Part of a small language model's weights: 338M tokens.
MLP neurons of a small language model. Each row is named by its layer, matrix (up: input weights) and neuron, and shows model dimensions 96-159. Each number is 50 + 15 x the weight over its row's rms, rounded and kept within 0 to 99.
Before each neuron's rows, "fires on" lists the tokens most often at its 100 highest values on Wikipedia text that the model never trained on. A number after a token or word is its count.

fires on: ";" 32, " (" 29, "H" 9, "," 7, " Sch" 6, " Th" 5
L5.up75:28 41 53 52 71 51 05 61 75 74 54 27 37 51 50 65 41 61 46 45 69 52 47 37 70 53 52 67 61 65 77 48 61 73 68 54 35 62 65 35 65 54 65 59 55 40 55 52 55 64 36 27 61 66 61 46 43 62 70 16 76 45 29 51

fires on: "," 26, "\n " 21, " is" 16, " was" 8, " the" 4
L5.up900:28 61 35 35 60 54 34 58 83 79 39 60 58 69 43 54 53 34 45 42 48 51 41 36 67 47 52 65 48 40 37 60 18 52 50 47 77 54 35 60 41 55 70 66 48 66 46 57 28 50 35 57 60 60 67 66 43 57 37 42 18 28 73 71

fires on: "," 28, " them" 7, " get" 7, " him" 6, " was" 6, " were" 4
L5.up723:84 36 27 46 54 70 49 28 52 42 53 29 54 53 50 58 21 60 49 52 43 70 36 57 28 16 34 50 73 65 40 67 32 55 67 56 53 40 34 74 49 38 51 49 37 56 64 60 73 17 54 62 56 48 86 71 57 28 61 52 62 60 64 36

fires on: " a" 62, " is" 9, " most" 5, " was" 4
L5.up19:45 34 63 55 62 55 32 29 66 75 37 52 40 58 43 56 63 75 34 57 67 46 19 59 41 35 71 41 67 35 67 19 55 54 60 56 56 47 39 33 35 43 62 59 66 34 60 53 46 55 66 68 70 36 73 51 45 44 55 57 39 56 50 87

fires on: " to" 34, "°" 12, " villages" 4, " also" 4, " $" 4
L5.up786:49 34 53 32 57 67 42 44 75 52 38 72 45 28 80 36 69 44 25 72 78 42 57 22 41 59 50 55 71 56 36 42 65 59 67 32 40 34 53 21 50 27 37 34 62 32 57 55 47 44 58 32 81 59 65 80 47 34 79 40 45 34 68 66

fires on: "\n" 31, " that" 15, "|" 15, " |" 14, " of" 10, " (" 6
L5.up503:55 52 34 50 69 54 20 59 74 50 44 57 69 52 56 46 45 28 55 07 60 67 89 29 67 38 69 63 49 39 64 42 20 48 43 50 27 49 34 43 51 43 52 65 52 64 47 75 23 74 36 33 47 68 36 79 52 33 57 44 62 12 49 99

fires on: "." 73, "\n\n" 27
L5.up58:64 56 61 39 48 69 48 51 35 68 49 58 43 53 62 40 51 64 65 39 58 51 61 44 58 20 48 37 42 65 54 64 55 66 42 41 58 39 30 35 57 51 58 83 50 46 37 79 39 57 37 34 70 56 49 67 64 51 58 33 58 33 67 49

fires on: " a" 32, " the" 21, " is" 15, "," 5
L5.up986:58 37 55 63 75 47 36 44 54 54 29 57 50 67 48 68 52 47 53 63 38 32 43 49 70 46 58 84 55 61 42 44 55 61 64 37 56 66 78 46 31 60 53 52 61 64 47 57 60 47 45 69 54 77 73 68 43 45 58 49 48 72 56 56

fires on: " and" 35, " of" 20, ":" 12, " to" 7, " in" 6, "." 5
L5.up230:33 61 08 71 64 44 36 59 52 52 42 78 36 64 58 37 69 60 42 49 61 46 63 49 67 49 79 40 53 30 60 60 45 61 59 30 55 49 27 39 63 36 53 43 47 42 33 66 40 51 43 57 73 48 47 36 53 54 30 19 29 51 56 70

fires on: " \"" 34, "/" 10, "Ch" 8, "-" 7, "'" 6, " |" 5
L5.up107:50 75 50 41 60 58 49 63 79 68 69 49 53 49 54 54 59 42 13 52 54 54 72 33 41 19 33 45 40 25 50 33 80 70 52 44 28 58 49 55 34 46 29 59 45 48 23 50 07 52 25 42 44 45 40 76 30 48 43 41 19 50 61 60

fires on: "s" 20, " of" 18, " married" 14, "ing" 8, " studied" 6, "ed" 5
L5.up539:49 55 36 35 35 52 68 25 66 37 45 47 23 54 44 18 27 39 39 37 32 57 38 56 59 50 46 53 52 50 55 80 39 70 55 60 64 35 60 52 32 22 38 73 62 60 40 49 21 37 25 43 77 77 46 36 26 43 22 67 15 35 57 62

fires on: ")" 30, " is" 16, "\"" 13
L5.up166:16 42 29 70 65 88 62 64 67 69 43 59 33 74 59 56 50 44 15 36 43 53 56 41 65 36 42 69 36 37 48 41 41 75 65 83 37 58 46 39 61 26 57 70 58 35 31 75 32 62 21 54 67 57 40 23 57 32 71 32 33 48 50 43

fires on: "," 44, " was" 32, " designed" 5, "=" 5
L5.up691:43 55 29 37 53 69 63 57 78 57 52 59 51 39 52 58 22 23 34 59 96 56 63 52 34 62 34 54 48 66 63 57 72 52 64 39 27 36 47 37 17 38 54 65 48 47 38 56 46 45 39 61 57 49 84 68 63 43 40 60 58 45 64 46

fires on: "." 64, " as" 15, "," 12, "-" 4
L5.up490:49 41 28 28 51 55 36 46 36 54 50 40 70 59 45 43 41 33 54 00 26 33 55 54 36 58 48 43 89 43 38 55 51 71 48 49 54 27 37 36 29 49 44 90 65 46 34 68 31 56 43 13 67 42 36 47 52 43 52 46 57 49 51 41

fires on: " a" 31, " t" 7, "it" 7, "t" 6, " g" 6
L5.up1006:33 46 64 66 31 47 34 54 62 50 22 83 76 57 36 59 55 74 69 53 82 38 40 17 80 45 39 59 37 53 59 72 53 31 72 32 35 63 51 43 49 51 49 46 50 63 75 55 71 62 58 27 44 49 65 54 44 46 34 56 52 49 80 47

fires on: " of" 41, "," 12, ":" 9, " Greg" 6, " March" 6, "." 5
L5.up912:54 39 57 48 49 55 45 34 54 58 46 76 69 53 53 69 20 75 44 41 78 52 51 27 40 49 55 37 50 66 25 38 45 59 59 63 56 40 32 48 67 50 55 21 41 56 43 33 46 31 60 40 47 43 47 74 27 26 49 42 69 32 45 58

fires on: "\n" 90
L5.up443:63 72 71 23 49 32 44 48 61 51 41 62 23 65 73 57 62 45 48 46 59 46 37 05 50 59 54 55 44 57 50 51 62 59 50 64 48 50 57 54 46 37 52 35 32 56 44 59 46 62 26 66 71 71 49 36 48 41 39 60 35 49 61 59

fires on: " at" 12, " and" 11, " (" 9, " Met" 8, " but" 7, " \"" 6
L5.up771:56 45 24 72 68 44 42 41 58 41 45 59 48 60 56 65 69 73 59 28 46 26 78 50 33 46 44 46 64 35 61 72 60 52 43 44 66 45 35 66 15 68 45 77 40 54 66 48 52 50 32 31 39 87 33 56 15 52 36 45 36 37 29 32

fires on: "-" 24, " well" 9, " exhib" 7, " aff" 7, " inf" 6
L5.up444:51 49 54 76 59 87 39 22 46 45 47 44 63 53 76 50 71 49 48 52 52 61 55 41 52 42 65 49 32 66 61 49 50 73 46 39 33 77 59 48 67 46 44 88 53 47 55 84 43 37 45 23 50 58 51 42 48 26 20 42 53 52 45 41

fires on: " (" 40, " \"" 38, "=" 13, " '" 4, "-" 4
L5.up551:33 57 20 46 33 62 13 69 69 43 45 25 53 51 59 38 67 46 38 46 49 30 65 28 47 39 83 70 38 40 71 74 47 63 49 44 56 60 53 70 46 58 51 67 40 32 27 42 12 58 33 53 24 49 55 60 50 36 59 57 47 61 46 51

fires on: " l" 26, " was" 16, " is" 11, " n" 8
L5.up557:41 44 62 47 41 62 36 64 83 62 53 49 48 51 42 46 52 55 08 25 39 69 54 61 48 57 50 49 77 47 70 13 52 61 50 22 58 61 75 41 48 50 49 65 25 30 56 30 62 52 51 50 65 30 55 51 48 59 67 39 36 36 54 59

fires on: " so" 24, "," 17, " as" 11, " but" 11, "ing" 6, "so" 4
L5.up874:61 59 22 22 76 42 68 51 97 26 29 61 43 51 69 51 44 37 57 53 43 75 71 22 48 60 40 82 71 57 67 60 75 36 47 58 47 45 62 67 42 34 44 34 49 60 32 60 55 47 45 32 54 58 48 55 59 19 73 62 35 28 44 33

fires on: "." 57, "=" 23, "\n\n" 9
L5.up384:40 38 28 47 46 47 54 49 51 57 61 61 63 76 68 42 47 54 47 35 78 43 44 67 58 35 70 26 52 40 48 66 43 37 61 37 65 55 44 68 57 53 46 51 35 41 29 50 29 63 61 28 67 63 56 54 57 38 32 10 61 36 50 53

fires on: " (" 32, "-" 16, "\\" 12, "C" 12, "T" 6, " b" 4
L5.up762:31 58 09 39 36 42 53 65 63 52 46 49 74 76 36 48 48 35 50 74 64 54 74 61 38 30 47 73 62 32 84 50 66 69 59 31 77 45 64 41 39 62 21 60 70 44 34 49 39 56 70 69 42 44 38 33 67 56 67 28 20 55 49 40

fires on: "," 35, " was" 13, "eg" 9, " they" 7, " and" 5
L5.up499:25 56 53 31 40 55 57 67 86 64 49 41 56 48 60 51 62 52 46 40 44 87 41 58 51 75 43 60 63 57 41 53 21 59 41 36 55 42 37 49 44 35 33 72 43 58 59 53 48 81 42 34 36 52 51 68 22 46 83 64 35 39 65 73

fires on: " the" 31, "," 24, " (" 9, " |" 6
L5.up42:61 54 51 54 66 51 43 44 33 60 76 48 49 40 59 45 20 60 70 17 40 22 73 55 42 58 50 59 47 16 56 37 35 40 59 28 78 49 59 62 29 78 71 36 54 74 45 44 56 80 37 57 60 59 78 59 75 51 48 61 37 34 54 45

fires on: " and" 51, "," 9, "d" 4
L5.up17:55 49 41 61 54 51 60 43 56 74 35 56 57 31 67 48 75 56 51 69 67 63 48 38 29 45 62 26 67 68 46 59 38 54 42 37 63 48 40 31 27 34 23 66 57 54 39 62 50 38 49 49 80 55 53 81 28 37 40 27 59 80 78 47

fires on: " an" 43, "-" 23, "." 7, " American" 5
L5.up177:46 32 32 64 53 58 63 45 63 55 69 68 32 38 61 79 73 52 27 33 53 31 42 47 40 56 55 56 83 25 47 52 50 60 69 36 63 47 63 29 36 45 34 46 25 51 29 49 29 44 30 49 51 67 47 49 40 51 54 49 65 57 55 46

fires on: "=" 98
L5.up425:57 54 73 40 35 52 27 31 55 34 56 54 42 26 64 69 46 55 44 52 41 31 41 35 41 64 42 56 66 35 67 56 37 55 55 46 60 58 49 63 42 56 45 33 46 47 56 53 41 45 50 09 71 63 52 29 36 22 78 70 17 51 58 51

fires on: "=" 25, " also" 18, " he" 13, " they" 7, "," 6, " to" 5
L5.up141:29 51 10 33 31 49 55 44 80 61 52 40 58 43 53 49 56 25 43 18 52 49 49 62 33 64 37 62 45 64 66 23 52 53 38 61 14 53 53 51 53 70 52 69 51 44 59 71 43 78 63 60 70 35 89 53 32 36 76 31 51 49 63 49

fires on: " with" 32, " of" 17, " the" 10, "\n" 7, " in" 5
L5.up976:58 39 43 48 46 39 54 49 80 41 62 46 36 50 83 35 27 48 42 18 42 45 51 37 36 26 39 49 45 48 69 43 32 27 74 43 65 42 96 52 38 43 29 69 45 69 54 52 32 49 64 39 69 55 81 46 61 55 60 52 42 54 42 56

fires on: " to" 22, " and" 22, " or" 9, "–" 4
L5.up897:60 62 29 48 64 59 65 29 37 57 58 35 20 57 73 58 56 70 44 49 58 63 71 44 14 69 65 67 74 43 47 30 52 55 57 52 71 58 40 51 52 37 34 47 33 75 54 59 76 53 55 48 61 72 54 49 48 41 58 73 51 52 38 50

fires on: "d" 23, "ed" 18, "ation" 5, "ted" 4, "ened" 4
L5.up996:45 58 58 81 55 58 56 15 84 75 35 80 43 64 58 50 57 52 53 49 45 48 62 46 46 33 62 45 68 59 36 68 36 55 50 33 67 64 35 68 64 27 47 78 35 44 24 53 30 57 63 42 73 50 35 72 37 42 77 52 37 45 42 34

fires on: "\n" 20, ":" 14, " (" 12, " the" 11, " |" 10, " a" 4
L5.up768:44 34 55 59 87 64 36 53 61 51 60 32 66 41 47 58 57 58 42 42 53 43 51 47 70 38 55 62 38 21 51 65 63 63 67 32 76 58 38 50 41 56 58 61 30 65 32 72 48 55 59 27 32 62 79 18 61 45 55 47 79 66 36 51

fires on: " and" 24, "," 23, " Ga" 6, " Su" 4, "." 4
L5.up659:55 38 40 27 60 70 70 40 61 76 44 34 48 48 84 68 77 85 74 43 38 60 60 33 51 54 67 37 65 16 48 49 65 60 37 35 66 50 73 45 37 61 34 86 59 38 44 62 65 48 37 39 47 46 67 43 43 36 58 44 40 27 30 49

fires on: " sh" 22, " g" 14, " t" 9, " k" 4, " pal" 4, " n" 4
L5.up645:43 66 62 27 59 43 46 35 62 72 54 84 35 55 49 58 47 48 54 59 56 47 49 30 73 54 25 66 58 51 66 43 56 62 39 26 52 52 58 19 52 55 60 31 36 68 47 49 77 35 74 34 68 45 65 56 55 33 85 38 37 49 47 73

fires on: ")" 21, " in" 18, " is" 12, " was" 10, "\"" 8, ":" 4
L5.up473:26 64 38 58 27 40 23 60 61 80 37 69 39 27 64 34 41 39 29 38 57 49 40 58 63 43 36 28 64 30 38 65 45 61 42 51 86 39 44 31 28 56 40 57 32 63 40 50 46 53 46 47 79 66 48 54 62 44 43 44 70 28 51 72

fires on: " United" 46, ":" 8, "," 8, " of" 6, " the" 5
L5.up321:63 47 45 50 45 39 26 59 36 39 59 52 31 55 57 62 31 55 30 39 54 36 38 42 31 63 66 40 53 47 50 57 60 50 76 52 55 59 40 59 58 54 15 56 59 87 28 74 34 63 50 33 47 72 56 43 57 51 28 43 28 43 75 60

fires on: " |" 38, " (" 9, "e" 4
L5.up494:47 39 23 56 65 53 35 65 50 49 67 62 69 42 48 44 22 35 39 59 50 41 51 63 23 36 69 48 34 57 49 41 38 44 51 38 65 50 55 58 37 51 74 41 70 68 71 61 56 60 41 54 37 62 70 56 40 43 59 36 48 19 47 97

fires on: "a" 16, "." 14, " |" 14, "\n" 14, "i" 13, "0" 11
L5.up607:35 48 57 62 73 63 40 54 55 38 27 48 44 61 59 53 16 43 63 18 60 54 26 08 65 43 49 32 51 78 27 46 62 99 39 52 48 48 52 43 29 33 66 52 73 54 49 63 28 30 51 39 74 43 62 40 42 26 73 44 49 31 65 81

fires on: "=" 72, "," 6, " of" 6, " and" 6
L5.up263:46 47 65 49 39 45 47 11 51 38 60 50 28 68 45 40 53 59 44 47 12 53 37 34 56 58 40 53 46 34 43 50 62 54 62 32 41 49 45 60 43 19 53 69 59 67 34 46 16 42 25 12 82 54 47 48 83 51 45 62 29 11 78 54

fires on: "\n\n" 27, "." 19, " is" 13, " –" 8, " (" 7, "\n " 5
L5.up958:36 65 54 32 51 64 53 46 66 72 43 53 40 32 56 57 49 41 50 46 47 59 52 35 60 62 25 63 40 32 64 65 47 56 40 76 58 56 31 45 60 39 43 57 44 44 32 70 48 79 24 51 73 41 60 49 52 45 72 39 58 29 62 72

fires on: "\n" 60, "," 30, " (" 10
L5.up747:39 42 64 69 55 59 06 58 67 65 61 31 63 59 49 68 38 46 37 58 45 19 54 51 55 38 49 74 64 30 64 60 68 77 45 28 43 50 46 43 46 76 64 55 48 60 32 70 44 28 24 36 65 49 38 64 31 37 59 34 58 25 41 53

fires on: " |" 39, "-" 27, "|" 6, ";" 6, "." 4
L5.up250:68 59 47 57 25 58 24 28 62 66 67 39 77 56 63 67 68 35 29 64 76 19 52 32 42 31 40 43 45 51 61 66 59 66 66 46 34 36 42 67 22 60 38 77 65 51 31 51 49 44 26 42 65 65 74 42 29 44 45 50 60 67 33 39

fires on: " |" 20, " Con" 7, " Ch" 7, " Bar" 7, " Art" 6, " (" 5
L5.up780:50 27 44 39 70 51 43 57 48 66 58 54 41 44 74 48 53 73 43 62 56 42 38 36 46 44 42 57 38 74 53 67 36 43 63 35 68 60 51 53 29 51 62 51 71 49 76 70 23 41 63 53 45 86 61 77 67 39 39 59 54 28 55 78

fires on: " of" 17, " with" 13, "=" 8, " married" 7, " being" 5
L5.up204:42 59 40 31 43 45 37 40 62 70 48 95 32 59 67 50 60 64 26 44 42 44 20 44 56 34 47 57 61 36 74 35 25 33 68 50 48 48 54 49 33 07 36 54 50 57 24 47 65 53 46 45 55 76 57 38 37 61 37 52 24 36 56 31

fires on: "s" 22, "–" 14, " most" 11, ":" 9, "," 9, " and" 7
L5.up649:49 21 47 43 69 42 59 38 51 59 70 65 45 56 63 65 42 37 17 42 56 22 43 57 33 61 43 49 57 52 40 52 50 45 42 46 50 59 81 48 46 28 46 54 62 65 36 48 62 61 58 08 39 75 55 36 84 60 67 45 45 56 41 71

fires on: "\n" 20, "|" 17, "ci" 9, "," 7, " |" 6, "ed" 6
L5.up562:72 53 56 65 89 75 53 33 55 70 52 29 43 46 69 51 56 56 52 43 42 37 68 41 48 59 60 73 44 49 35 38 57 64 27 69 82 52 47 80 64 61 60 42 31 70 32 85 62 32 32 23 57 53 60 60 71 58 52 22 64 39 69 23

fires on: "," 42, "\n " 21, " (" 18
L5.up385:70 59 35 55 72 56 45 77 54 73 69 35 43 46 62 66 43 53 82 48 42 29 75 60 59 52 59 59 47 16 54 66 26 51 37 21 54 48 55 36 37 72 64 45 74 62 51 83 42 44 24 49 36 77 58 67 49 32 69 54 54 11 58 81

fires on: "s" 32, "-" 27, " his" 15, " a" 9, " her" 6
L5.up553:54 56 63 32 69 52 50 24 45 66 71 55 60 41 57 68 60 58 66 36 44 29 70 41 32 40 51 73 43 44 60 36 70 68 45 34 95 59 41 55 30 46 56 76 52 68 43 63 14 17 33 41 40 47 65 30 60 39 50 50 32 41 45 65

fires on: "," 98
L5.up341:41 41 45 40 59 42 50 21 99 59 52 37 39 41 68 57 40 54 55 67 39 61 14 30 56 26 38 70 55 53 36 46 59 46 55 63 77 53 49 34 18 32 64 58 32 58 49 62 49 52 61 49 54 38 54 51 42 47 24 44 44 59 76 52

fires on: "," 34, " and" 15, " as" 12, ":" 7, " also" 6, " /" 6
L5.up479:38 32 43 44 55 48 53 70 76 55 42 53 68 26 34 58 65 62 38 54 61 50 62 40 50 51 62 57 60 51 69 29 53 53 72 25 48 38 36 36 29 65 36 37 55 38 26 43 70 67 36 47 68 62 59 36 66 55 80 47 34 31 77 53

fires on: " (" 65, "\n" 11, "." 8, "," 7, "=" 5
L5.up315:43 38 38 41 69 31 24 38 51 26 62 39 63 51 62 39 21 25 61 31 55 46 83 29 62 27 50 63 35 28 62 41 72 70 68 55 35 42 62 35 34 74 32 68 56 58 29 33 50 52 42 60 62 60 52 68 38 64 71 37 59 49 52 39

fires on: "," 76, " released" 8
L5.up512:76 42 55 39 31 61 51 38 81 73 34 53 36 33 65 27 62 78 69 40 53 68 53 42 68 13 61 42 52 49 45 51 42 66 56 48 71 60 30 73 42 60 49 42 49 50 19 44 28 41 53 76 61 66 45 77 55 59 50 57 49 59 55 35

fires on: " C" 23, " A" 16, " North" 6, " B" 5, "C" 5, " a" 5
L5.up64:48 28 59 56 55 40 67 49 57 30 56 53 70 43 37 20 39 76 62 51 64 50 62 48 63 38 39 74 28 62 30 55 40 50 55 48 48 61 39 37 60 47 43 50 46 59 30 37 55 51 49 60 65 63 57 61 73 41 55 48 43 49 48 63

fires on: " (" 34, "," 17, ")" 11, " which" 8, " also" 7, " that" 6
L5.up31:50 60 49 41 78 59 38 36 47 60 37 62 58 66 71 47 48 63 52 38 50 55 53 74 49 49 51 60 53 32 42 41 34 67 54 69 48 50 77 60 43 46 61 58 60 36 37 89 40 52 50 62 69 58 51 65 35 41 72 56 36 50 28 55

fires on: "," 69, " as" 8, " and" 7, " to" 5
L5.up832:59 53 49 50 63 48 56 31 45 31 74 41 48 73 78 33 50 72 23 36 41 52 55 53 63 76 51 81 43 36 38 59 44 44 60 46 76 56 62 62 19 38 69 91 53 46 39 71 64 64 32 17 45 45 63 48 51 59 36 67 22 40 28 48

fires on: " year" 12, "–" 10, " (" 9, " game" 8, " season" 7, " L" 7
L5.up396:63 25 33 37 36 59 42 60 53 56 37 61 57 49 62 59 62 78 46 59 23 54 37 43 71 29 49 55 60 28 46 62 48 47 77 35 58 46 77 72 64 38 50 66 20 63 58 84 19 44 52 41 27 49 48 56 21 48 32 41 49 43 77 67

fires on: " has" 17, " co" 13, " exc" 12, " re" 6, " have" 5, " imp" 4
L5.up537:40 38 60 39 30 65 59 48 56 65 47 69 50 68 48 41 56 51 37 28 57 62 61 29 49 35 43 78 59 71 57 21 53 39 66 26 66 50 91 54 65 67 12 68 39 42 70 32 36 44 40 69 38 62 64 54 65 73 93 52 57 90 52 41

fires on: " la" 19, " \"" 18, " l" 12, " ob" 9, " gra" 4, " le" 4
L5.up677:28 39 30 53 62 70 43 50 76 59 40 63 21 61 59 49 23 40 47 24 70 37 87 51 35 44 52 27 77 31 43 61 66 67 42 40 43 54 61 16 31 73 47 63 19 53 41 60 54 56 35 56 47 64 53 48 41 46 58 45 46 48 53 47

fires on: "." 39, "mp" 10, " Th" 5, "m" 4, " |" 4
L5.up1023:61 62 39 42 46 54 61 64 51 53 60 50 68 41 40 63 37 54 27 43 74 44 54 47 42 46 48 77 64 54 44 70 54 79 70 46 49 67 22 42 49 67 33 58 58 58 48 70 61 62 25 45 36 53 41 46 12 34 72 33 61 84 58 50

fires on: " be" 17, " was" 12, " gets" 7, " Bre" 6, " get" 5, " are" 5
L5.up1011:48 37 18 53 52 56 57 50 56 56 56 73 19 64 64 28 44 56 41 29 74 80 55 64 48 64 44 32 36 57 61 54 37 69 79 51 51 34 58 92 63 54 29 41 50 62 57 45 63 45 82 51 30 59 62 62 39 37 54 52 33 50 67 60

fires on: "." 26, "  " 19, "," 11, " \"" 11, "—" 10, "/" 6
L5.up681:16 38 41 55 62 57 33 03 84 43 45 70 73 53 37 53 52 48 64 58 94 61 66 18 64 53 59 60 33 43 59 48 47 69 59 38 67 51 46 39 31 53 17 68 26 43 39 61 49 55 41 51 52 56 37 59 52 40 78 50 37 56 69 36

fires on: "-" 43, " inter" 11, " Ex" 7, "ur" 5, " Pro" 5, " pro" 5
L5.up265:58 45 39 52 59 45 50 51 56 36 75 58 39 32 73 43 68 53 42 13 43 66 48 55 40 34 28 64 53 43 53 30 74 59 55 38 46 63 77 60 26 43 36 53 47 86 44 84 19 68 38 78 38 49 71 60 42 52 54 32 54 65 35 47

fires on: "\n" 86, "–" 4, "," 4
L5.up426:49 68 54 45 88 49 41 50 65 60 41 63 51 47 54 38 47 39 69 60 42 31 80 48 77 40 58 54 47 44 39 34 68 65 81 58 67 50 56 37 63 61 47 65 74 69 37 56 42 44 54 37 42 36 34 46 44 49 61 47 73 29 46 52

fires on: " years" 21, " (" 19, " a" 8, "=" 8, " office" 4
L5.up3:09 43 56 45 47 62 41 45 40 46 42 65 41 54 42 65 64 27 22 43 46 48 33 53 49 14 61 54 40 23 51 54 59 69 71 53 72 45 31 67 48 32 59 75 32 49 18 53 36 68 55 47 46 39 38 54 73 45 61 54 66 35 58 56

fires on: " and" 82, " or" 6, "," 5
L5.up783:45 58 46 38 47 57 55 41 81 57 42 44 40 60 61 53 83 56 38 63 31 46 54 42 62 82 55 42 71 37 48 59 62 61 59 54 48 52 55 40 48 51 47 67 68 39 70 44 36 42 56 34 35 52 72 37 51 59 61 63 19 46 65 43

fires on: "," 30, " After" 8, " and" 7, " then" 4, " While" 4, " However" 4
L5.up923:59 55 64 45 73 43 29 61 53 54 40 36 38 49 56 31 37 66 56 55 55 56 57 54 60 68 40 54 59 38 79 24 49 34 42 45 43 50 75 60 46 65 52 35 46 48 57 41 61 68 67 33 76 47 81 45 66 35 85 45 41 50 73 39

fires on: "\n\n" 39, "." 33, "\n" 23
L5.up371:63 29 47 44 43 80 35 64 51 43 62 33 50 70 78 21 35 18 64 34 48 62 53 52 44 63 75 55 40 44 60 35 33 72 45 35 63 53 29 62 68 70 55 49 53 64 50 48 43 67 56 73 48 34 57 48 26 68 61 55 52 52 62 49

fires on: "," 40, " However" 7, " least" 6, " day" 5
L5.up612:57 34 38 38 52 52 39 42 64 29 43 50 51 36 58 56 39 34 50 29 48 44 57 53 51 64 48 66 80 64 77 24 49 57 47 59 21 50 93 60 61 54 42 34 57 77 54 48 47 66 37 57 73 48 59 57 77 54 64 37 61 48 57 67

fires on: "-" 85, "\n\n" 10
L5.up174:47 50 37 63 41 46 34 15 63 45 57 36 54 60 54 50 96 49 51 42 46 51 33 60 40 53 60 77 56 51 45 23 64 66 63 65 79 50 49 31 04 48 60 57 53 67 40 58 09 41 54 71 45 53 79 53 18 76 44 71 48 54 49 40

fires on: " |" 27, " Bi" 15, "-" 12, " (" 6, "di" 4
L5.up926:51 34 30 13 37 70 42 44 87 64 42 39 54 45 61 29 52 71 49 57 54 43 54 40 73 30 48 51 67 60 40 76 48 70 55 55 68 65 48 74 31 39 70 63 33 66 68 43 47 35 30 59 11 65 71 57 36 59 41 33 37 53 46 43

fires on: "=" 34, "-" 22, "," 9, ";" 7, "ally" 5
L5.up390:45 41 42 78 39 64 55 34 45 47 56 58 43 54 22 34 19 47 18 69 78 38 71 73 47 30 36 59 42 52 44 43 61 52 47 35 18 47 43 66 30 44 22 38 20 43 52 39 62 63 29 71 65 38 56 57 77 41 59 59 64 51 51 35

fires on: " Q" 19, " Sh" 12, " B" 7, "Sh" 6, " w" 6, " A" 5
L5.up456:39 24 54 57 60 50 44 55 70 58 66 43 92 63 42 46 31 78 37 41 62 44 58 39 42 49 50 53 53 41 54 59 59 61 30 21 42 50 58 53 49 40 85 56 45 38 39 46 52 43 58 34 68 54 54 47 55 54 38 36 37 36 89 73

fires on: " the" 41, " is" 18, "." 10, " was" 5, "la" 4, "the" 4
L5.up570:40 43 66 56 66 49 15 65 54 63 46 83 52 54 52 59 38 55 50 46 56 43 34 36 43 47 69 52 45 64 25 45 54 58 80 31 75 45 46 47 31 68 16 59 55 64 63 70 50 70 54 59 47 43 63 37 00 42 52 41 58 36 43 57

fires on: " \"" 66, "\n\n" 23, "\"" 10
L5.up884:37 32 34 39 88 45 43 33 99 77 46 42 61 63 64 31 60 55 69 39 76 31 60 29 42 31 57 51 62 51 74 56 39 67 62 45 37 66 56 46 31 49 44 93 47 45 42 69 19 57 35 47 71 64 44 57 17 48 59 40 54 52 60 34

fires on: "," 18, " House" 9, "As" 7, " More" 6, " as" 6, "ent" 5
L5.up807:18 42 39 19 55 59 45 54 51 72 33 47 45 39 55 55 43 18 45 26 63 51 59 34 30 94 65 59 54 65 86 75 27 49 63 37 31 41 76 54 55 50 56 47 59 48 40 64 50 57 54 75 55 56 47 41 58 43 81 55 63 31 35 56

fires on: ";" 43, " \"" 14, "," 10, " '" 8, ":" 8, "-" 7
L5.up457:75 26 46 68 53 57 49 39 61 60 44 66 43 44 45 52 55 48 38 39 46 49 74 34 44 00 47 33 48 27 71 60 37 46 63 51 43 47 71 43 35 42 41 78 61 47 40 54 49 48 47 49 73 45 65 51 69 43 46 69 60 46 65 48

fires on: " a" 26, " is" 10, " player" 9, " politician" 7, " footballer" 6, " (" 6
L5.up735:61 31 59 41 87 66 59 45 54 78 34 63 45 57 41 69 46 50 40 51 70 49 69 29 70 49 48 43 42 40 60 42 43 60 46 49 63 55 50 36 46 46 32 62 43 59 81 72 59 62 42 51 58 78 80 42 61 42 63 46 50 39 39 78

fires on: "," 63, " \"" 17, "\"" 9, " |" 8
L5.up120:43 47 19 36 52 64 65 49 64 57 56 66 69 40 82 47 50 72 86 25 53 61 62 53 58 34 52 65 42 44 66 62 46 42 44 40 42 38 45 46 33 46 39 55 61 55 30 58 69 57 08 53 64 62 75 49 40 30 46 21 64 57 60 40